MLP neurons of a small language model. Each row is named by its layer, matrix (up: input weights) and neuron, and shows model dimensions 432-687. Each number is 128 + 32 x the weight over its row's rms, rounded and kept within 0 to 255. Numbers have three digits each.
Before each neuron's rows, "fires on" lists the tokens most often at its 100 highest values on Wikipedia text that the model never trained on. A number after a token or word is its count.

fires on: " War" 13, " —" 12, " was" 9, " as" 7, " did" 6, " had" 5
L3.up1552:129124102204147173153179117141161177113100093153117138126140120106123144120157157146149151139120188144096163067148110106130151101118166118083051123136105175083126124162145157084120129118094121131107132158096144196087101131140116148131149123098175102139115064081099120137162114100127093154136154121115109125099147080120160121108135087087175149127158170091156114139135117122126070089125135126134118146130122122231136124095102127134145125115088048125137066159105145169157120148108117119168071149147173090133179138137108112085155097142105108119128206146105087148122177100115098104138128179134115104127102062071070089122070133111154171176152108130119146084133094102109154143141089068110084090093154109120142136112074046110201103125100124209094155114124101105195162149101180

fires on: " |" 65
L3.up1399:096127114137103066138132112201132123083097109093115059136141136111158126197102152190104096145127149085127117075125158153161145207073134148068177141111129105121137193165128104112136096149116129127088180107166120189162123190163135079137102122131105127159185130143100105162159088058094118108127115078137135073110118140060108123152152064127107128196130098146123150184128103142116144117158126172196132106164115112096078136148149157162047109157049146124121116103171126157096107136098168094142112098155146087152123170126142125079134100141180129198089153150149152175110076114135110107077226094163101147140144104140140111130156169075116118102141164081130132124158181037168156125113081115139154079083176118112146173104160151189123082113114112141094131157106096129118104095096140

fires on: " of" 58, " from" 9, "(" 9, "\n" 5
L3.up1172:188174129091124132128107142109094140182107141096153078107083128056182097124116094168152153175156196142146103129110126158115125104108121097085125135133060140101073125123130131132105121128115088105111130162083172070117147099173129100128131115143105124060089139117098111129146147106188158121101131132124120101152112134087162121086118097114120104090108150190108129177118152104223149105170121078145121200096137176133113115141144112095135094119155133164100110133191103108148123125132094112091135157113093137161138127149127144134059178154133122098134165169101195118113116160152185145202089122083131132088117158209096094142111097143086155112152118092087125174161122090097161190142118102115163103064188145105172116095113128148139143130167046142153119075132142128110140145156158

fires on: " |" 49, " NHL" 4, " Cup" 4
L3.up600:121122180142125103174156095089143136132085093127114156035192197095198165139122060144121144112075180150048131143173098144079136127102104121140127081137162073139120145129117157150129097156126153078130175094117143138081122122129117132161121128123155049129122144105129118144166111140133119142118140128120170119075158132137117154116153137088078135139087135129115156150140120162183146116150060120139142130146119166178104153140090150169123144106175160197155138128104141087170103090115085115117112141107115137161100170140149196145110139058138110176129132143158129088170144172179111136112185168150118114039098151126076128137131138162163094104107128102164141101036149114097091122104209158137100082156176151186178089108098173064148125175142117108130178118162140132072093112124088

fires on: " |" 28, " de" 20, " in" 9, "-d" 4
L3.up2088:134095135081165172154164079132143101203136088150155155101095160104132146144180167132173152089147129181120105127147095147156108134100092110103151122032123119131128186076133112117127169108119109147136097162081106072178119089143100130162127144149134135082082199145082059100102057106098140126148196092144094103128156155144134132137132157133142102169106193130100106117076213110134090098155125116193125092170127101140124140141138089127141099177113111139185158202157088165093172093168054125105143117119154149066084101105108142163167176157086097169170199178136119194134099099147097120061153056104117096105133127160175138152125084108131139129145090134125134106173092146203095115107096239189167085135122123094134124132176117086150135115141150131164124135103086114135157186068178

fires on: " and" 33, " |" 11, "/" 10, " /" 7, "\n" 7
L3.up1042:203127153186130172144113114131196101183174172079116120128151119107078157137137156104174114153136123127099178158155146194148177151074126156089125177124119086145094121099172132088145071085142116081179114134091135132116113072139109125082113115146079165096137101094136156143137154064144082143135159145119144071108149153102148125095129092201159063117076108122145191132122177103066095126109157068109163124186117155093161122177105098120106170121117128108108129162103112109116157180148094105099175139122148124126141141089109130129116109148134110112155112142161183094148142163166074182143142126087088116155112119089132158109202154170141162125059201109160121159072191099121125077153114138109126060151099114105138134073084134101126180116108152103161122120052102162149118123155151

fires on: " sub" 13, " Pre" 9, " Pan" 9, " pre" 7, "ad" 6, "201" 6
L3.up1022:129161129152118137102105125152135184116198119114093105123142150171114101156171167095135155138161067143146149085151117110129142131104115156106156091231132221137155079109121147132138109117108111086109095134186124140088131169140167068111170112155083139143072100137092112145095073145179132117137211151166092178088090128180166140098166144164164113186122093102157123099115155168188115113145057041152095082149118078193138126110156080157149105104141105108088102124133177150134087120131125144184110110107136162145145118146140179143104116104137137115159112127112132052113139128139126143152175070128176170126157130102111126150097106124211154158081104158152115175139118144159127148105159066106111148134147195135157141145171181141131155106092113097128144128106159151194119103130160

fires on: " of" 24, " its" 11, " their" 9, "-" 9, " the" 8
L3.up804:149144139136124155085139142106141109129175108122177052109104146064066098104070105061116124098070074161091130155149156091091114140180148133128134098127052100193151095081110164107146168129051122165147150114129152083107123163180138068166121100128146128118053149069129115094119161122138137107158176137118189090086148165104097151105172109077104201123127093122160144113123063141175106103132113178144184084130097183174150105110153157111135176153126125169117154106180156077147149181147195161082100093101089148069156128178096110088207094109144080122149131074115126108127122123144093128149094148104142078124142095108118106110170104123116193147157097152078138154104178101082090080107124162139163144092122133129109156135155155094174133092161078175135108072157128126118154128098129

fires on: " of" 12, " as" 11, "a." 9, " is" 8, " was" 7, "'s" 6
L3.up2235:127077165160107110120142117044144082132116130115086153189141085068078131156121072115112058181153122139158139110154093103117155072143113127139139083125106136114114169146212114137159124083137100109172150214109137115158125111103131164097146125153164168181137066202133150146138128094040187103110090112129128119150049084067158107118160161169130129123112117124192101184104128145098140142171156150147129165105107090189179167160129097126147104152130105128105106156157091092141158130140096097146113132160106083126134095110140116124170141165106083214129144151126097088080121058108156165152146170188147106148124135097091101072115205119139103138113125112162177186193122145145171088153121133159104070061103137105155115105161076174146123072085128105119139183062101074172139095129145

fires on: " was" 34, " and" 30
L3.up1634:142148133109089136104129144069147116129135137164118109123166137078120185114141196155131141102097097142143088126136116145109121130134127174117142112157110070094175082124141181132165207125119153120087166146135131153148152149076124121133142050125098117071109146179158127184134099126155125132143086119126172151095118116067063126109122131127092119156143150129132082104117098083123134142097142111176137098093113143109124074144154182137100169076143111193108108118146116147127155179168120111135201189120137198095149137115166120063084127166108102118102143128115106099190137163157079131132139094114082085169127147110173158159123140083168139117115163106137105121187163133186098189169080117150110119131114130144067103131090079091182127159105126070101083121073126093124165183099131

fires on: " |" 64, "-" 15, "78" 5
L3.up113:099080121138132079128078133089117102153121084133149166178148119110150117082124084115126150134081140142108111148145079128062114086074137150082135131129199146092187061153155167105081096176086114122146180153167115182150098120143091113178161160096178092103145184112087119146145139112138093133212142080114110104161164104128185159188105156119049194183105086135100156143098119139092135164126086109140144145147178115062108123150074140071144121166142160160096150143166151079134119085180056109111144054109117153132223125183159111122098145119131088166157138131079150174188186132110087238141146098201140162140147153126112119086133086112103194119128151098131124155148140075109126068117140158132119204128168160069132130148097139147110075169063152143211126134150129167143110100102094

fires on: " and" 58, " who" 6, " that" 5, " which" 4
L3.up2826:155107155158121064195072120141113135124130136097192115124086094099156131160169130137094140125093044145111132081102167106113102072065176135141165148145138150136092097166097103077110163196091152107154124173134148091137131080091150127151148124159069156089190061131103193151149113119166109154101178139095099150100081106130091157180152133127131206127195141163119150093190166155171118086176143111064133098125160078113140088136100160102110094101092105101119144101069135123100145143139133122101128115119126095139182141130092115171081117123148156157162098137113075131140143085176162104092174088109091111115048114109085105110109148132157089132112142126159126088069155150125152138145107137095179115120124192154121068091124099122126096065133177099136146147113150110156182156185128

fires on: " from" 25, " to" 17, ":" 9, " of" 9, " Justice" 4
L3.up2299:132114096088136135184147197119096112139113154130134123118117147083124105133093146079124129145111182109124199115117217110043145077132087091133157120108084126094179150129132178159093121158125108091118120085133124170141113095128112195076163154146097156124088115133107133148148091125165171105132172141142056147167133168092084111109104098089142119067109092155057147166191130109129151134119128151103172157136117101181154118135111157150124122137130121105094096114159158124119119087094104118126110107141141139079140131135087120137168074115131104100059111141177155158161075161111150191134135087153100140110075185090163033166144162201120156136157073156082137086166118178071085141179150166034175155167135144077129106100107091103156104202170084149089115094130048118169111135142105

fires on: "\n" 43, " |" 9, " ===" 5, "\"" 5, "ي" 4
L3.up2943:125131202114109164147150113091128144098111173150165105124131064117113115042107111175080152131067134130121177095087107093105106101120121137091174084122123124082142144078151103166154203125112189147100145145091120144118148163080172105133090144117141158151135188101058133129087082153141159121149147170112109114159127137105138124049089096122139099178063131143137181143085165158160102150120096139113151132180148142100123153152081152119105146116150166121103132116049138128182153143131111120143115120101108133111150105112157087116128153124114121122139080042152108146118182113124120127150110105126121133170113132153119172122166113148186098196178079196094159171128152167140134119126111097103140139144186122105164157138114110125126118140126104199103056077097105068175107095176123

fires on: " of" 35, " Parliament" 9, " |" 6, " for" 5, "iff" 5
L3.up1284:149123120119090110097187137055077135097112131069155113134046184115134107132115080169091131103094182181162131118118137109143081109120130107113148131120127134133084106181091197128197147072141110125027136131084170129149136110105124174134162156085099188103160136115106109150140157131115164061128112137145115106122120101170104154123112098137109013177166087124130150204127144154137188132153113120108156056108120129150112133105166137139146127118161113067164123170174178126134082086173093138128126145148135101078142114161089128103090180157095100106101167137131137148123125154122118120169153146127119109143098143105139175156128160120151153113064090150182199119070145107140112139118063184145099118155185096146151150117125152103140117215119109097082151111111208085144203101116086

fires on: "-" 43, "\n " 19, " of" 9, " (from" 5, " in" 4
L3.up1936:143147163085143148081143111120163090109109135138100156127163158175119127152118107113160095159126158160112128083185104179064122185200210155186142135142094079130124174125109130125119137123123147190082134108112100132114153148184177103114117108120165127114129143129103122162059162173151140127119141132113165143069086133070119095159103118125127079111210117154149149098086129121142062140168134123121182087154115118173176114129063136084135112051127116109098162186139160129176143168107138106129166121110127118165062127123073140081148147149138115168081116158097131078141115081152173159099029092183119099082155111179153116125175204112055133086139160137129144136124118124133124170163092140150123148136139107112112162109131117095093115198062142105126139065097143154127152152097098

fires on: "z" 33, " Nag" 11, "ag" 6, "ik" 5, "az" 4
L3.up2992:056107141163137077109095120147140109090169100128153118115175151166113138116179130092100088090168137081089142148125117121101049131121150137161118165180142160085105101123091167132137151135061127047115168118137146207152103112120131131164204175136131108151090110170083077141173119175141166152082109116083106135175077139065092139149088138105143100159123102180137144156178147128154126244117136082163118158063130032083197108134142132140138159139179108156124109056082117128103108128170171178159157150119088052115123134094125124108117150139161153165143138135123125121131129096072166136140170133122137139073105100144111089106108073118137076195087136111120205153125108126153098101239122170112124106108123137167149120180145146166093141145106190043174155125140153124131114123060156

fires on: " |" 48, "\n" 38
L3.up1110:167159148057106112133148132126161159108072143076164157080173053153093150127119105054162160097108145151139150190077087113115085178112141115091125151147153081149159139156151116099133143103186179174098119127016066123091120095110078151090113139086130147071128135110078097090082127096086118103114127148104114105095114151099114118081160114132139116197135115171142078158112136158126089116135133131113156105141145109140135142119124221098171122116103197132153159132120142100105158060099104096133133165134091097195172125130137181114086057115125103105116101115158128159160146176068137122154070150106138142129178127130082124107148105115119155119141158137213130152158133161173150104105117169143118129165156137088145122115101089192140159054088071091151139095088185133146083141116091

fires on: " and" 64, " /" 5, " of" 5, "/" 4
L3.up307:156074107179135123177162103100101126160081132135105074170091162179123111037087149153116151170075155080089141121087119129118159138139161160134129199177139181154155116161102124133133101118075157119169085105081185116151108168161091156165121133177161141116152077197179102095105075176173093100128113134134084138072078089094127105082097154112162105127097128083108116160116131137179130086106128078159070083079112172201206136122076160081119096143126156153105105122128175153078160168031055106121103138136155110172142131091164077145097136130147131133091100104169184130110182127100173143111098126073147093117030110149128084126127146067123095100153070123101165123109126128079171143198130149113146152101124160141120142108132161119179145163156171069142186172169147155111151114196172

fires on: " |" 44, " —" 13, " and" 8, " –" 5
L3.up907:161182108124135089152138139156134144134157175086138109159103105184108088096135059107182110115178158135161108146157136103156129084110094133179164077145148078135191145138135173145099135129104109127127085167086084129090136058018110140131154142136101135112144106105123170130109118094098117113114138108145114075130176138092123139127084107158198136143095173125145100080118158123131146166093165141138135154101124171085146100172101127169116132109161143083166138094090105119142123169117135110119135143129120123100105135120122092110159149120168148116200090105080149154111127181105180112153113126140140119117123171126073109072129132173136062133152154120112099124098133171127161108142124146140103127119116160151175163122085130126124093111138144062075137139187123124159138128086115

fires on: " |" 80, " —;" 7, " Farm" 4
L3.up603:076128160142085102103101177142120177143138111132111110189176130157154096131126092186063115078115104078123140058119107107096174102122147184079100058095143131106110132125119155149119145142108129104138098170107142132147069117115142166171176111140090160164132141103139139192112146146153145115146084178117161123171155124083129135107112086157114155109065136123096161187180125130169101141051128103140114149160124111093062181149075155143127159092101108159159123123122073124119188160133099169130127144123200116117169118174148135123125114132159106135143107163119138128133188152092142150105173070139124130137133125131132107115089122126121145160144032150075156114124134094112167130125163096069111158083141118084119103102066095089160155136144175148144128111118084133153137130150140

fires on: " |" 93
L3.up1180:144122124150095091111130135144130136176153140135167090176146075098101106175127118172125125148143071101179072136126204132041064145153138117159151106069158099172142089122065126151115073131107222166137148163193089188086055131170102141111155115161074145166137145163118072112135150143135121103135150147145113144096108109115155087124158117138040097141114099129134122150112096143221107137133084133157107102166101150139063119109102101114097074148130148070131115145140125159144157157140123141144094122132146079109091153133155200076071114089073132117055158131174155203101144140140111103123109081117126154078179121137092093138107206089144055062119089061151157089140149146155144069146120131151154127111181132136113132114095073162165148115094129161145146140182181161153074122105111

fires on: "f" 22, "-" 7, "l" 7, " suburb" 5, " town" 5, "g" 4
L3.up2358:094085098120134133133166156182136122127116139135129125101085113075132155090128158134087123194139114089132086090151113114127203140123133134165126151115171161105133174121117178089082184097197107137108118121143139137106123152184094159063114142163097125109096151122116101143166118123137109147206101182121122087142160143081096140115103141076155082198169210086129121070103146160187104084151137142100124161098092151097122143127099143120191059157154148153132110120160145162073121088154088105133100116139116160112152200187184146194115173112096170143102169174106131126128120089084118174118201113098096141147108143126144126170107166154122119063103159159162140181152090133107158090143080186136143112115048136102116184132153132138116133143126082086152059148088130128170163085131072

fires on: " the" 69, " of" 5
L3.up1585:148121079161144049171176101128093119160115099164125174202137050142120153084120150115110095158146138172115132148107165172126145150095171087137130161184142130140112084108132105147045124137112177166129147101134162123143111179131179106101146114102112124114133075073105078166139100085129110128111145123137106154154159142108083162094076080141169141135139128070069118089109114083134173122113074139108109146084150116147149103126172195136107127116178121129094101164177124122114078190098120154176181126176111097130095176129067147115156128163174155115103136107147124158114148159195143088116112125096127107113110121166020141091134183129182112182109046110078145095109171140153155080162111134117142086134059122136135158137099112138134099189120104171123140131134105103146168122153147

fires on: " |" 72, " —;" 9, " %" 5, " 3:" 4
L3.up177:165137118156159085102160151107145124178091165128223094098123136127152161119145143136122098141106181096131156041093174161120075187113138159138197111094194124080115175134183123162126128174121119103125103157156148098097077108188102122132172144191111139123134151181100168148139122099141156100122169180150147109097140079085124102081130027141160130137150070122120115159188120159185129163097113168151134121114086106176104100135108105123136156195121124108139105181135173100172163162120097132090058141104154164124168143156118132125121111057157127154093126115171101192124103155150062058100155103161160140148164110100102188094148144101150124107156074146087113062070148142169146091153117073121116132152103156126124144109158137153093162110158115100043132122118064127100071137108147

fires on: " and" 36, " to" 19, " %" 12, " for" 4
L3.up1927:112090126160128129171079120193097126085117122092109157129120170140113165099158096153098101135146103120098192123118078096111175184114100078149126169190135119111082074161127102127107156128133106139140154134112125111114180131143140171139169121129114096083095091119147200104162091103121160171092161174140114140088149132139112146152165141120143107104157111057085118134144136077140132128086174091111165163088133097148116134128128141133152096127098102160126173131153157213106086174089092116118138125142094132099158116115127119178129096121155130148160123135130172123183157161107140190104181155134136122083120084124060104128142125187102157155154122148159160144150099155077170130113083073109099098147110147154122130157166102099149191196152201097106143176063119107182121107117097

fires on: " |" 32, " when" 19, " –" 9, " medal" 6, "|---|---|---|---|---|---|" 5
L3.up468:123108071194103091174089082067099161107147155197077165109097096144100105096129127110137131112172088135124158107156182130096078070087131099115129099058224138130074179134116144066148148176125147117120113170090146144122112116129116194100194174115091113085101115132111117094117188148159111112140140163040150094076136054144120094098149117154129168198128139175123111155098123172165188111086142068095122105142131118099128115210100182155125136131155145155141160147143173127140078060125165160119139072111151110109143096145114137118068136082187155193132184165107161116173130133087102116129145150106141204188150074068100114150091123153124108105156085127146124119089168146120169141139189108107194089183115134168118179158086150118106128142134134148183188144058152119127132134106169

fires on: " |" 27, " second" 9, " 2;" 5, " a" 5, ");" 4
L3.up2713:174122157073179142168105105123160170073151120140087071083148116089084093176129185141161154092099145122107130158149150155159156126160136148090163146136126106121061125123089132130145139134156109110083151094096125137060116124119100150154156138093108171134154202174089156174138113150135086093115102157149136134181099116131097120141168114058115144117136125114096089133178139098154167094133168145129162077104083164184069064141134200128144142141121148118061180095186125107146149101142112135119099114108103160163184129108155138140115167078104052130103119096117107130135113155077120127101138184136153126111116108086176092162061151100093082108159129200102181162090172159211099157096103156139138087057177161135137098151133082108201137174155079113119120168138193120104096111171109

fires on: " and" 75
L3.up1494:051123144150113157130123146094072121128132162147116119124107095123108091117125150132127123103115097076085157105146171132163155132152191157190118154117163147078150097111098141067127100148112120148171145142089177112139110168121134140113153123141132152080092130144150181142188151110119103190098101138121160112117094082131123090146100128110085137121149112164126107148121114115085137138137101109154161115121151112200123128146170178161189186127074109145139130097099146123106113116160108142140139099120171118091170145135097216089070087137167223108124081168181155077107120187138134110155117175131110085125124118060154128110136165193115125125153123112144088070102094142167141136144158154152096066097116140147136109162094122125121125146159182070105104086135134156151161150133143

fires on: " |" 89, "|" 7
L3.up753:136080119100129144100121127133034175156124150123116146077144133181127161130096179087126092130200104129149143120123131179117117210069141070149124140146198144085146164184108090118143122140090117093153211143079097165156132128138114129078049112122132094146118163055110105124142100100139081171110164125106141098136120161172138163133144144117102115154121102209107161162092077173170182126103168176179102117071165057094142141150034129176116130110116133108125127129102120175140118160092124105064096097122126130129158117114143180161150104167113180064135162175130136167091172155136193138103123151114114148108182080118158124140136155082064069095192163098066173146098097147116162102128162111097099128110151126107130156129127124186162147096160088088214144112132119162160088182147099

fires on: " |" 27, " " 10, " ;" 8, " 2" 5
L3.up131:156153122120150164141120139089133155051079052096111127081122124140111131139150143074140096132182152132099150119167128152129156132145147151111158126137148082123130179119107126090148169134081166192121112068111121134153096182137068125110085174110127146133100138113123117142193144148092109128166149077173131140074112098160193088125151115132135092143075152125096134123130122083062084119114140111127162157156166188121180170149106071130135128117093066146112174214128146137191106138178132150172178136167130077204124188120071062158134116132089182170095155244171106099133133130101085070084101135132085094111131070123117086126074164126158128126094141159136109174117181155106147106181065115111177156078128143089148108070163135164142105144164179148097167094111084100165118177134159

fires on: " the" 19, " H" 14, "'s" 13, " A" 10, " a" 7
L3.up458:118149097115101114119090068082100155063112124195151142112100113140110146096097157093089097180086175131170185131150093130134114151086158118123098143164100126089153112118131111043107078103099132129118151104089143060159177113141115166098164123120135121144159134157159130122137112110099168124157088089134158170164159062084138108143150166099099086154131167157205090116154117103133144134111113108152114102153137091135095087147140195126118148089102218112103163121160141208113135119164145100177118086125140163155163126130127072164136155148193072148053094155111094182161135122145151099137112193111200201162149114101159129175123109114053178094133132089108108172140088134171141146105061195135141096095152111072086162153108152094101158124165057129169088117105136105103143121134181

fires on: " |" 55, "\n" 28, ";" 8
L3.up149:125111118103153128169079131135203129144100082127133143083136015120177114166151085122165148153131120104113117082154133127112088201090188190138110204115108092121098115173152124139088100159117106122091150117142080118127100198158117117113064148099137152142172157149141154160124143094144167162129103065111103044159138113140097152097150094163182152157107127156184073122126126113140139146175079109127119108167120182071094114141118072111157106102134127068138112076156100084118154142132115051184166028149191174148138116186126178081125187108161179090151186144162165110163106127141145158126168167130177144115171091171161094109091151133058177114081152076185164145161204050142123126145098156131077135126174154110125126088065109095115154152141096126113154106195118124123138147141126

fires on: " the" 63, " The" 10, "-" 5, " |" 4
L3.up2918:143184089135179088154103092076151108122186166100155120147135137139127098089069182139163089129159066107096106121140115151111112117175043088131177157078093100134134106074122156114157136116142146124145147194136121156181155140123141151123190169071130155057162120164157091102171124095107128159146136102101101230124130141083146090116137191123148101138123118088142142071113092132144119176134097170149178125123130114111131115131129123121150168134178151128096154111153095103193125114108103156104138109106154128127104088176127165162209192092098120108138115094177112175151151122084121118132150148148075174142123176135109107134168107151124169110147156136131166139134181145090105093134145119129181086106110104101102117148102081117093135128131100129168120096125136134110175126129115

fires on: " and" 48, ")," 8, "\"," 7, " of" 7, " or" 5, " &" 4
L3.up2921:151109130103097143123169185109123103147080132140088087167166141133112107057138133085148129109108138125082083099091132130148181207112100114142122150130163133132105146098149094099144110145180073103120138131126105139108095173178110139112138137181118102082154112124190159113157117063167139168149148116155136165032147137141073121099122094076117148054085190134140179176125083064149148148064123119101164197143077131162131109128133157135158072132128096125155219184142123161121198135080104185150133135162121111141170147171073149120094160174114173108101139095115056156099145159107153180100128166071140134093129096112083156084142135127150171163179095107098117157112106145090082180139113130117101098203083136124108121116181149183140084096172153137133142087130092060190120095099163

fires on: " |" 46, "\n" 11, " Ltd" 7, " and" 6, "|" 4
L3.up2600:143071161164098088119146071120190058129165178113160107134090116127059159094120107149087139099104137153082127090131129123122109108109101099122112053177108188160080110155178122139139149119135135111122133086117119098133105182110142080074107135159172142125160185127140200097106104153122134101182145101123124094114128176157081131110121101155126054113120143183124148061159130098184149113203154148082166122140141115136139117125110163021168091132083078138179141125069137172114116151158058080170093089136033146141122123116127128122111080171119184160187061103168131145169112121142183101156123136116111118123037185090120106112106148115118125099098117099119102074108123134087185094074147116175170114140149126168177094122105127104155139161153138129064087095092126101164175137093185

fires on: " |" 44, " W" 4, "%" 4
L3.up647:161105133127134104132109087109083143159127113161123151106171130072086125127157141139118148130133123070103149096105154135111132157146180129117174151063158099105105110134154086139107163192117113134145114229100112154118163113164175139058125136074071093146102107065089121121122072111130151142110173114118154127102123127117103145130092137141153094174170125117117123110184131155087093117131110197096132099120104103100156189147158069134059116137156143077173145160152108108105155176151035121126110104127096103125234083119137152092132113178155146131149117178144147171058128131117081195139124088090111124123117084058130117137212131155134025153170143118161184147125123125090079140034126102103088132088129133105086110144115166177139114153150112139144044135113164159139152134121126

fires on: " by" 36, " of" 21, " to" 6, " from" 5
L3.up1301:188118223069093192128122184066135107201092107128167071078088135099193139131089098086156128151135182091109179119144211157114046135156145061135158153069133117104161114060112138154132135144173125095086059136139139120085075119178135144062137155114104120114168122147086150162124134127114112081139158132077141123126168129087146148112118136138161127130112091141087114142140147172122128125118119110090102127158097158109130123139123127173131087091147088163087150121116118147092142149099112135144115149114151099174170110100147166146108099104142128118047128132185117137116108162142088170166107112087157151115059135137132133142149137098157179136125063118099104107125104148077146168123175079175201121141092185133067141109154164138133120067120119151186100126093157107140172109156056

fires on: " the" 59, " |" 31, "The" 6
L3.up2870:096116095194169114136159208106116132126105127084135146082126101221059157115104106125104149089139081135160125120207141079152129153188044105123143134150168130108127179107124173105110144123071156127107136158118183156087108120100120151116144170119115077085102108097169088160136135113144164084128145056128133144126183081158116112078142172150105163089077111149144181130104148037124135175127128131109176127120138134051137119101147144129142165112156143111064130106157036145043113123156131161133127120114201109129128112091122135078112143123147076121108138143093086220104132142057157147137125145116184141138121124124092117130153150208120103118138086156153124069162210150180119161140097130138163109172088121149114122177123066152104153117125127139107145075065169146114150141073161

fires on: " |" 37, " 0" 6, "id" 4, " 2" 4
L3.up1189:182165136105148105117116121054105232089158107139132114091124090113106132131067134157139080096144093137197185163140168179170174114144153182146140108169090159107073135149140103053139118077099096119133116090183095095171094063133070098175136142155148103139108100210145095089129135119141126116093109088174165138176133084109154169110105146124092113157079117138134128114091145131148080163123128119117152120126081097133132128100111078105134042152112091145129132139097155144140071074065103119084132136132191146111109161131119100175129122180123073139094166134092144128145102098104050112129084145140116147204133167139097137163120125072123116127130116119132142174125133141143145073106125115123140173155102172139107115126107119114153158118131172129089143127070138130143152088204128

fires on: " |" 34, " of" 14, "|" 11, " when" 6, "-" 5
L3.up2080:163122162106162117175183155124146133096110067101156109108071103172102096131068184104112157178195075106121116124159154129175150148117131158101133083115091108097132184108166143150172083132098153149135139116128099147105164118153163077123127141156134140159105131103108135095105121045145116146159135084080113107134130081143110128128164161220133146157139149130099133100173119120155109149113123106127117163120154144051087106110108130086138157107119208102143101139152128170054050108194141117111125102161092146125146139143060175101172149119187154041112192162167068108191140124141158152158199089134143120115119154119081156098117102157129088154177111092165157178124074166055133157060088138143140132115133114161122141105130109199151096165171111148152116115121126083163052078130050

fires on: " M" 21, " C" 19, " H" 17, " W" 6, " K" 5
L3.up2049:165168050148166136103111061086122119161153111149084102180138108127148069096109161131141119142162090146119158140138136115101151189111109080165134116142117160034126139129112122192099126092150138097126156124114124151139096098166107125120155146144152090124086109115081136218142085149157113131109154141160146110113140179129128126124101126114133081089159154072106107124136160122144068071127110154140159095136103077163163108114077142137123148078151124127142181106125109119112104142148158071101168066196133041086147107145124120138090133174094104150108122148146101202068097133178081089090128148109072141098167127144137151149131117145125051127097101147156119129117156100136087140132125032123139140113112144143098116122151150148142133152053117181150122136142141112108156116159115

fires on: " |" 37, "t" 9, "-D" 4
L3.up278:128123205087111126130146130189088186148152120178138173120147114067097106112115120072124076143125174135161178137108151095114099134160135131157094151088176138101128124122180115133132146112193172196132121113154133097126092077183166100153131072167146090125104121137153123103106103102121112098137118090185128128194120078123117108176177138115086118115125170108104069104154089161122139162147098119152106152143098084100127152136128012097127085166063111129106137147194160095132135114156032159120097076158137138180094114085069151175121089119163153099180156164114132187165073181145124136133148179112134074121074113113126092154120127188172162117217116157100184121124173108141137082127113104161159133137113178132103117134154136086124167096148124111144102127157104166160134095099144

fires on: " |" 48, "pp" 10, "=" 6, "-" 6
L3.up1851:076127144167190061119153089150091100126141052131113136126148086126114113159138115083127127152168115161147121112153112093152119217139107142114135204142125145167096100061085142111161116129119160150158138159086112137138139079087173127148195091089085073112161122085086175096155148152100152157142110163117071139184149110202119156162166111193102101167129105156132155157169129123061182135082205137077113144154106083156057151083138074150187083098110149063084069165119085168096121129127085161125125122124133134102160148106137089125085175195129136144112114116116107152126109084085126151109186143092079157106113089151116119147065224088141079103119149149101131102167153127118159095099110163156120152138138124155094098077106149079211178124159115163095187092119156125158154175176158

fires on: " such" 22, " even" 8, " like" 8, " starting" 6, " including" 5, " as" 5
L3.up1653:147130141228170179108040138129139187079138103162124116150150119121117121159075154126153119172147130106150137158100110128086125142141203136146155148123089134143171084100079166108138160128114112159127133142114113124160214134104123135152171114166105143069146104067113094145129164082243174088166124143171106120114104047107122124109161137128130138133150138177111116103107109088129086144128127106177098186170079097191130104117127143091124114167152194147098089124167162155146143152137120115154075165150108107102124130157097128142144176072108090153131123060143074152132177173103177147173102124125082101141158117122167079140137167127149140133103145123142094124110117087095122146151107147153167147071194121128146162094107140142078156111143108126172185146134158094117119160086109

fires on: " and" 45, ")" 25, " or" 7, "," 4
L3.up162:104112121169092156166121123108062156159156126110116095193101097120140108153129143125158118122119057152121077117137168069163109101121153141151138107144130111160108127142108174137145148098109155129160192151146122195145112160122111123150104087125116108130122148122113109059135144174067067091055080192143083130100121110080088131128132174104121106077137099091158103141099126195117119141207134127145165142082167130157163120126066098084155087078142143104168113116124146152106164173134141141159112101114169128097190123202085096149139106179178157105158150167169081134148139163070102173147094110084098177103121116152092098118127093178136146111153107088157127121109124092116113084162140135175163080178139100157126101142118123141172062130154103123161132134209178097136120125151128

fires on: " a" 76, " |" 15
L3.up876:115158198122090158124112099106110120146142075147151128127108089175098110064130199113122120164097148182109117092142167181131104157092130128133125149108176131041125089099132093067176104108142145120152092087139087121224041095106113144068110109113089097100123148131139123084158141115127159098143096117088081102169123076109112135118147118115163162097139227128138142133213128166141140129107119141117141112095181148131126117153194187141075050055175090149161105126142117123168143147142130162166157127137148164112143173069147134160083120114146073126210155171133089147136095109134115157090087175150109083094126201142137082116090185110061113102162103128113089138138103200054131115151107133173150117139155216079169078220147135087102154147115159158110101156119147126158100103089149